Weights of a small GPT-style language model, trained from scratch on English Wikipedia: rotary positions, a variant of Adam for these matrices.
MLP neurons of a small language model. Each row is named by its layer, matrix (down: output weights) and neuron, and shows model dimensions 160-319. Each number is 500 + 50 x the weight over its row's rms, rounded and kept within 0 to 999. Numbers have three digits each. A neuron's up and down rows have the sign that makes its largest values positive.
A block is one neuron, or neurons of one layer that tend to fire together. After each block is what it responds to, as a language model described it from the Wikipedia text at the highest values.

L5.down66:460483531644538483544480465529496509521472602544504498469477518490502497539482546506510475548433453544472518515488458558517576468573443531525402519498458534498554557523544538470491649486554555535518472457484432429561492476466405434485520506447468497460478568474563501458478460499575461495573523509552482441468587465481499584519538571537391469512529543568497595528593453492504484573529559473490448506507519537454554571484513504492398487506523536616522522436532595493551500393471469
L5.down208:591531577493460572555373483524509508576472385453500485475500526614486483510508622534385505527448563522472449498486363541461598459438503467533501584545543567423397507566560479475511505490537455580530513470494456536514485498521470505555497493524494531520486438505573521554535499489563541498486555489445483479532492414433440511512484529564467452479470496486499598388531492508399385518431509499485516559517418493497506485470449361426534437479543557466588542513603473420560461502551560
L5.down218:518437485507525506540560454453496470506498504420499498490450542411452466564518522447524524424519522466471570542487464539453610571584460567505521566390533499464405523672507505443551372430510484497466519567496526534473440525482505520554468511420457485416463523522582459515450572491450506586463434503494516538517499553498418540570434491437460589394347467488524466582584479549502345492467528534491476517465491513516546503487532474523432505554457526492529558476521637516462505467435599
L5.down226:466490477411477448522492504513541531480519545454473536483546502590503439532470518591573472470452483513585478552399465491454578535575546605527489528508554413436479481479502451448457501488424512618436484454442468537448500553479525467542485571505521502562517492463460436564463403544511484623487557459551561541523520483519568455511515476421493413493400538447586546514543466443551556408465463401441529536480591512420490476435526421542435491478451522502483486496445549417524440431508523
L5.down518:506471467504527464583507495439501465482446467493417464566508476530497491504517548475607491496531386488586588467499481504454499479489520570505552460381494518520432519515580461567506504483585554389581487550559456417597536495556428478528495547586466455524551470469535555500492491442460491450532496533416524576491536513469532460507477447562447565464478414461427462518597496474389545452514487485544446592562397422570536376547490452488490477472559621509615557493447497477533513497504447
L5.down559:544587512510517398527462484547467453410512514503528587511460522501509484480429559446591492542506461506542384508480424581415559480447562567478414571565477529508518442523533566465509446491515440515522445520414536463474505510539523502441493494509445555492476520479551557345553571488449479542521569479498537555567509513509515415478507491422391490494450422543428523536489510583496451491509546471467522523554475557468424475531444575415469490521434527507446475506503505463455436477478563
L5.down594:513474518504477554525388521555482501503464479440450417534517506548460531454442510429448440467481501543400481528491429513419538442554477556498569450486492496402483519543455422495432503576542376476552386457546605533470502542383505441450508409548549434521496580477423502467466461535476528534533354504500525458453545499546456491537543529443476523479622402526531523513527565483443511479542491475462435498435549521492464497597524406547430554447526506541535521515540551406522485518520518
L5.down613:551491492484543548544429488484556474423472497556534561478420467453497412523443547504427562534525484485548449502416493512508414487564510525455435480477457570578412489478549485511503525450399475492510494507443534487508516594531482515523430547545498495469548540450475443550484589513455444516564452539541512518504477542415550579522492531467487471472565525561531528497535558585467495495533463579434524488522477487481465499449454581527561477553589503493532496545477555470535479391542520
L5.down631:499470459534526467455597525469406455529551499509411508470468453542527510592505536589440519519532523410428565392525450483519475494497511513464506522533563497516534560477518579493553537452496469470509573579493485535522562474423478519512468466467477565443478547408523487525426468502608468469466423505471549515445566569496501466555522546549440510406479459497513505537488554509476517541546437568504462460607473512603555654520483495537471504426504502573450572385555429535517438471492553
L5.down677:497559472518459454526452360465530476540548486573509525443426525574564518541504542545490514560441516509537522504524470413517337431560422559531505506487535463642477490441521556501428498480442532511481443510521504485414522561510480522409382460556499485466461435416446420585481503500524515446495482528504481500480459443430503509476566522449544439555519524542437558511468510482485504464577467540500516529513480546404584558403585480444472523460448419511535460505408581537441496460512446
L5.down679:485508531543534487411496496511545424615430494498483470572492493460554475466529541545494446565466593489515554504511499460532550474517376480482515457561494490632556466531508564630494511487631562555512605503435562494486508567511533492482420490575503513506474418428509595504471528608585498460538556527501494522472484495532493580540423402503575478531498467488531494420484508510496475459524511501495467429563524493547503507528594471518485493520534506503477456450551420461477423512499494
L5.down693:484425527473504440446403513501434592614415485425585512426483452507479440464608473522539620530511481511538594534503478496533487602548566479417501428564408540491490491515544544488510502447405503473535548428419475506465443519418505441471470533512533525444487546532367475548545518536537578544503483491502462500410530416537541524563493567489464470501422503547511429508519538530495574471605571503496506603537509603533444461447478452434540584489489496571522576476479627480517529489494505
L5.down712:447552474624557459491493546444503579497538442564498484550413510418557504560633526503515523441567496494413462496554552429491493446591488554424471451479480469484506434534432479584453559472545602600546485549477467542573557526440495463535516552479492535426511415475476518476509463580468534585469506484483490494544533497440425485439496504521497473630459517495530476466492524427462422495522484540452548455395566570567403501581467585614503498388487468507502458562455543552496524477528487
L5.down719:441512626511460438510408432433481391491523495461529526488442524489486475494506512454560561470477435517416502450496558517492447523489528554519459430495518546457583423507509511540487487580403498450454578576479563525527555524477536472499531469589473481436498551600513488413471609594479457527474487608557513503536437439501422526466523455468474500559491508474557492586560490531471575485388548627463434648528591486502532529554547455465458408491483442426439544412423590402529512534523462
L5.down813:482471452534484466444539567589584523512441482472582415490491534543463478459490568500512543531485497411509488416453493436487486432446484513496441512393455516476471527537452537487524576489513490497625544417479508437571549555425510513518552560496404390521461465460393577524502521456453542563479530522498397476465483486486473518501466400468450491506472558465495463548527478528558449541479453474495471503528567459555483480491493555537558433380511495533501468428487541562535544528467535
L5.down824:580448458493599554469566509627483483466533528463594552571447481481550452523473504561484462504560462525456405438525537477519510514580500485484416607449434566508439590488504554432555422529509493571522490554538410525554555513477517370552536530505528439437485371504582487506519391526568445577444535417460493508497507497434523572522520499572456457477521509520502545511487549520460481506452478494544430559506540475465453514526427423540526426461557599481516503447471473446531416496512538
Description: Mid-name punctuation. Mostly the period after St in place names (St. Petersburg, St. Louis, St. Martin Parish), also hyphens, apostrophes and minus signs inside names, compounds and tables.

L6.down765:493545533451516463530518496440562458529499485507546494463459574526530447488488478440495530500529496447582494536550535621455490480468428442560523540486474552531484459443582510538482484591475462471471529558444528453476495478470427479457619554421467537617491535472475588572465443420531620546555503514587491509362504541479439516499485483494532539630606559534477538470517487464535432527509552379545542535453536508456464452559549535465509497464500569578513484531455420510463444578482481
Description: Fixed-phrase second tokens. Second token of formulaic openers and abbreviations: that in Later that, day numbers after On, periods in St., c., Mrs., plus by, follows.

L6.down261:589518446467537463457439522549452415460519516488422461472588489474449537480599528506536468403524465527567486486453590583584420459482485566516420552511482550462472581421645510503530473448524539496566490552512420550445460488475504573482533463532596460548486470471512455524523534490465500505529488497512454560508421479479479486440603438385507617434537605533457686560528554476518549352509518448521485432390448415491483470424566470445516411443501436461511468474469553504583502469502540
Description: Sentence-ending periods. The full stop that ends a factual sentence, often after a name, place or list, as in "football player and coach." or "Scotland national team."; sometimes "also", "initially", "probably".

L2.down416:497519442455547419485488443551423508501600520553433543410484535539467452546507449412528587439507488548483578376526509464490524484412547527536470570540427600504616510475568493562504472520561482493454473506478373480478460503512519568460478546493535491462526502495460546558479551528441471527427441548557403472511496435512455417481505534407444495501463596548476553508467483454505483414534502480465471478468482498475475517445515582492464476460440456506433527451454575602497526549550499
L2.down435:492529504497492527477424501553532369470530513455450585455523477502521418468395483411511505488459543573438485454525519471418452564414487528594419460501500538511560577590479528455532504495604551562467477389541463485508488537437473419426501594503588537527512467524511517468499454521449413528443424478545478493509501436480551434433568596534411538469465508532484498575535520447490471392523539427482472441361511512473550532459522436529592501551513429514524543480524538560479538522573531
L2.down702:514521522453471379484525450525499505547489511537445522412560530534581387476507500463493526535534529596535583489498620518519517591533499467541528541523513492450540527444586501428537525437541452517522460518517442507442525565418587553495499510357486539506639497482547502484612499499443465493461475535501413519529429484469514484426544504453516440515499554510575440519450472566450531505578486502552531493455428482511533412514427494505530464388513510511484467495486482449469443457535443
L2.down787:519556464500576484559546491514502533423588491482544539500538497403570441565426538559557437430494429538550560509465400468473556497506446502534445614499385463485572580421477425461592462452521492501476511413443495570530420522448514477422514510478525567430580418493522514459567427533483377464534457496461574570407459434571512520492490482550464537521470488603485489471515510450522515543488561579520510489423529507495446402565421481629408558524429536543506446474539403528557528532532476
Description: Sentence-ending punctuation. Periods and semicolons closing a factual clause in encyclopedic prose, often fused with a final year, as in "until 1995." or "in 2015.".

L2.down304:509472426531552430537502594541425532532435393490538520473546515521463466416547524561469378556446452483459507434457562427528509458548472478511474435478480469525508490493547447510514525544390498455504436449447503458550445540604497446422493508527480525539438543501449581566578476503574505458504544500474525565507512427484531452506461528541550545465506515531485510516467515476528488649531451608452497583512541453481554479417497535466571493457527558482448449505566541476485403509490585
L2.down558:542522503508497484502489468484454474540507428448535551505502517482465498452416478451562486565533487477537530551456475416501489526534479584552436492489406353510486520511451536474522469556478605488403538570475545440480523495535470533484530500452466496602454551552583599492470596503462500492476606479522530592509462479509547542409499543518523479452580663453433486508472567397331533533469503521499529731474479486493540513409598490522453500499511465574499480542449518574491467387451431
L2.down619:427464507547569587577595550551547510510504520589460542501462558560546498468479504427487519555478528411456448566483434550570536485506495479610425614571431525446535535533529393557451492475596514450541456481462487440474436592445538436569575653533544417468548508480531501535501461466480429383456475527514483494474532477448542497549518512444423554614394514510530451524450477455504498519525425446464455483535413412467477551530506503553477597574494554513489455457437508498491544446594508
L2.down649:432519417445454511475474539458540537552431383545566510425486502534519518463464497549482566532594555471495486588548471405517515501551549478571587507465428527575598441528579456452500516509448600467449546514495491476506499497521494490522463494536425518521464400541526516421485473511513412540522451471567508514484436450472489431528477459498486379567481492497465541477520450554462466545407443473476585490564535457471523525544495565522598515448447488504561579524507451479480461491527531
Description: Abbreviation periods inside names. Mainly the period after St in place and person names (St. Petersburg, St. Clairsville), also Mrs., U.S., i.e., and the apostrophe in People's or Women's.

L5.down87:463581524525465463529557535399510424492505547557363548511499456516508522475476425426579490539480471501477479430448533444546589494482544434448512480469467483548572537422553559467397478451504542476506483497463479531512555494455479546406433520533556510557456509491454442591406470513520536580549521549528511474526536525534489603546484502515551512496561488484454541451396435587439477531505546489517429467480520552468416386481572547497541581500460426525564515589468443523502498432496514
L5.down97:525532504550516480475512490504472536613467525474474498529502528534503569417484497531526446474520468588538531513504461516507512471544437537523548520443475577521498530541464371487480483451524472498562509564450466524451515461436478484513502544457423525489521448503518540559482530506455515517470534577550507538543450510473514422501500563432484592458528522374592543453500509493522532414574409519461534515510438472504507361572493453428525457487483467412517477501430517513548535431535508
L5.down99:531524493482451459575364408537443464377560491476406595485464460538438474431422501491483490430487551561479527560448479492469442516448485536506504491511424492556522546485466490464498477566446541505520518530481485558480493501489493464497543469488472527433502560494487563494521541528478528507509435546584475444490480474512474432486565502484509533482555467445485546575547598411500503481504557480516490435371479384473430399481520529489534424548550478466467516442486567572530521505591638
L5.down110:529400486569503477468560449438472486491455525547601505493390498401489606476503532495512536528455508493412519462414503434541482497534562498421451543502459575528435541448524487499431507547531519422581474577483512528448528500533588551579600527523435483564515598481473560509478536522507470519494523521534477518536548469467469467484521517491477568581585571461479514473479586529389472483511561487518432445448526469457523485509418438540567454425443499468473388554500566523479590453497558
L5.down121:520469502481486483483494449557514460467526357450465530544493517481620496597494526475428555566489479472500531498462571542483531501548424494579490441530415506513529569491481493533579526461510547470413509501477436518535528556504456456555478566517445519444584539427475563498463481535532421499466548551499605515524511453551506455563446550510432529484440556469473538538556530482460536480647541412479515587433513493589498550531471424481388493544430479544550647511412666505614567505469466
L5.down136:454450525523503466517522500485516469562477580458489458503501423542504501397536537537528566625511582385499515467527454524511459489590456461463594533476451451494499404585522506400518440565616541473452519519550578490466461511452503569554519481570472475573497502487459563485516454517466390537598477604505446452475417502514516467508457452439521519504583496511475558474541470491592474520548531537471431447451584447405577472521525465369480494450472567515515449519465535549475483473507469
L5.down205:474546475507556564627412526504492501483479488515414431473418544505469553501507472480441464472525525428501493475559418575461542470552564529523474431474414543540533466500491493554530511541525489502507518459588443443576512504554413482576454428512509557523495472448492522501422470519523436460472433474530462545565532525563502490528528471481482609529531545451529554568530474424547514537527449521527504504517417402553598445486430601532415488478579502509426479514439497552510500474525417
L5.down246:439430432472541479397548431457461555589528460441605472550570538554512479555600419487539621526537490476468439495415498407489476460540491445487468463500441530534497525411513429546536504470416575523562547497471486520488568521494466503531425434497542567498503527572528508491485591435548486482576520530452496499456529457434522501595506499578499381492521598548444500601505522515486541516576460460596523543409481632484455535504524423485524542489485502480413454436491447500530543521517407
L5.down381:499451475441461437460455562492437482501563481490417509457509537493474459583458451492535458500543498496366526411531417549500532499479402597500555460459426546476487444536522511455514506508470537542445519452536551531506484437505486464458541428560573608352522568450595497536449478500567527460477557444454542549408462442483444589556499544521567516486545538496533522557614470569602532477539486551497437550532590545522545553507544469432577546563525547424480510371547458521537543572484459
L5.down683:517420537501428455477498435546413528568558467540423433525483534550561453568534483494487491453459482487492525491488562481532469499501510431536578492508384553535509488542456579515574613513455586486605480471447513466567507362512447519458427448522485558512495397516548535479615539486541562468597511531457629471488479449519407495616474414542476434521530448525437504524498527476444498502482485535442573510498558632486502522463502467446557488570508475491475471414473485474572455487436546
L5.down684:561470500513547494462438397495402520533545509461352500586426542528529432545437392476434457489566553514567543482545563529530511424494441495582508446506530627525502617462477508443517455505540432487467478414501551517534476445537558420535463508585473480483444539460509525515476402602508458466574473500458457507511454496500455506479518582458475731441481473527500487495493462512507488506488468566494473521485468491496544528557457527540471453485541508490457423525537577554491527513443548
L5.down747:566496496491542465526474456514509472433512510496301472470430513519529476610404464483533528444482483534578561308478562555498479511492517468504457532464456523440479655575416529508502496488489505501492494549507458564436485490421486569465606489523534485420471537487482524531499512562460515498477361539500401472446455507494463560457526520514490518477440530527496506523483472562469511441527467448435525496430496458460470449461480434534522560556479474500467485475494504530539477435555535
L5.down760:538490499552477475433450520528543503487548457570489596542528469525536584458406538484499464453518560516471399538518543557494588530484500467502586544551429526603573541481541494517605573458505492517495358615534439474520613484440481430539486539536423464444468470473433455468430488495533510496587460505467480523566446531505530489505468489527483515449517478491537529487496516512492371538460469560525458584460576494443536466565458483515447423548467567491462567448599569494479469560417444
L5.down761:487469422498521406527524491553520473553450427509514525533470493544446487556524467559536544515467512462582520438575570410546513456464504490415427538529499567525544420440369555522538452437547514561536500470424498450500454602482490526514493516511573510494472447489515529521568579495463514546461479544449510474520478496459542470449430421465580490498520526527442535460567501500454487380466464399540610462600485506566526516398518582552621601504448444469510533431478453520487483500536410
L5.down777:509505488502545449536543454465476515420513560440399474473447557475549500494506531453516436433508507591522545491479514474532524465488452469503394602545410466499583572476517450500484486467484551468521439504492456504490557498464452506464579467501484462371398534500421511510469398572438501475548420501547404613501438450547499424452515508501524463484473569495408489560478564488542527432553548512491519494512558493466512482558545559507460530486504510510443580497449518547528520536475512
L5.down809:449550552439499409481532474516431503464500566525501486470520584465526422464478435489525513488445366602526549508432460517497543530455490469424498516530427563474437487386514476416501476519502476507549423509615454548497524427456536434444572483456467493495424486554536585532489550499444556545488502527526481485417416514530486449502596572459525590419551580521446470505498450578532471513473499485511454406487418518480446523435521516542520419536448497453449538593524477534513583528505555
Description: Clause-ending after long proper name. Sentence-final periods (sometimes commas, closing parens, or a verb) right after a long noun phrase or place name, e.g. "Darlington County, South Carolina, United States."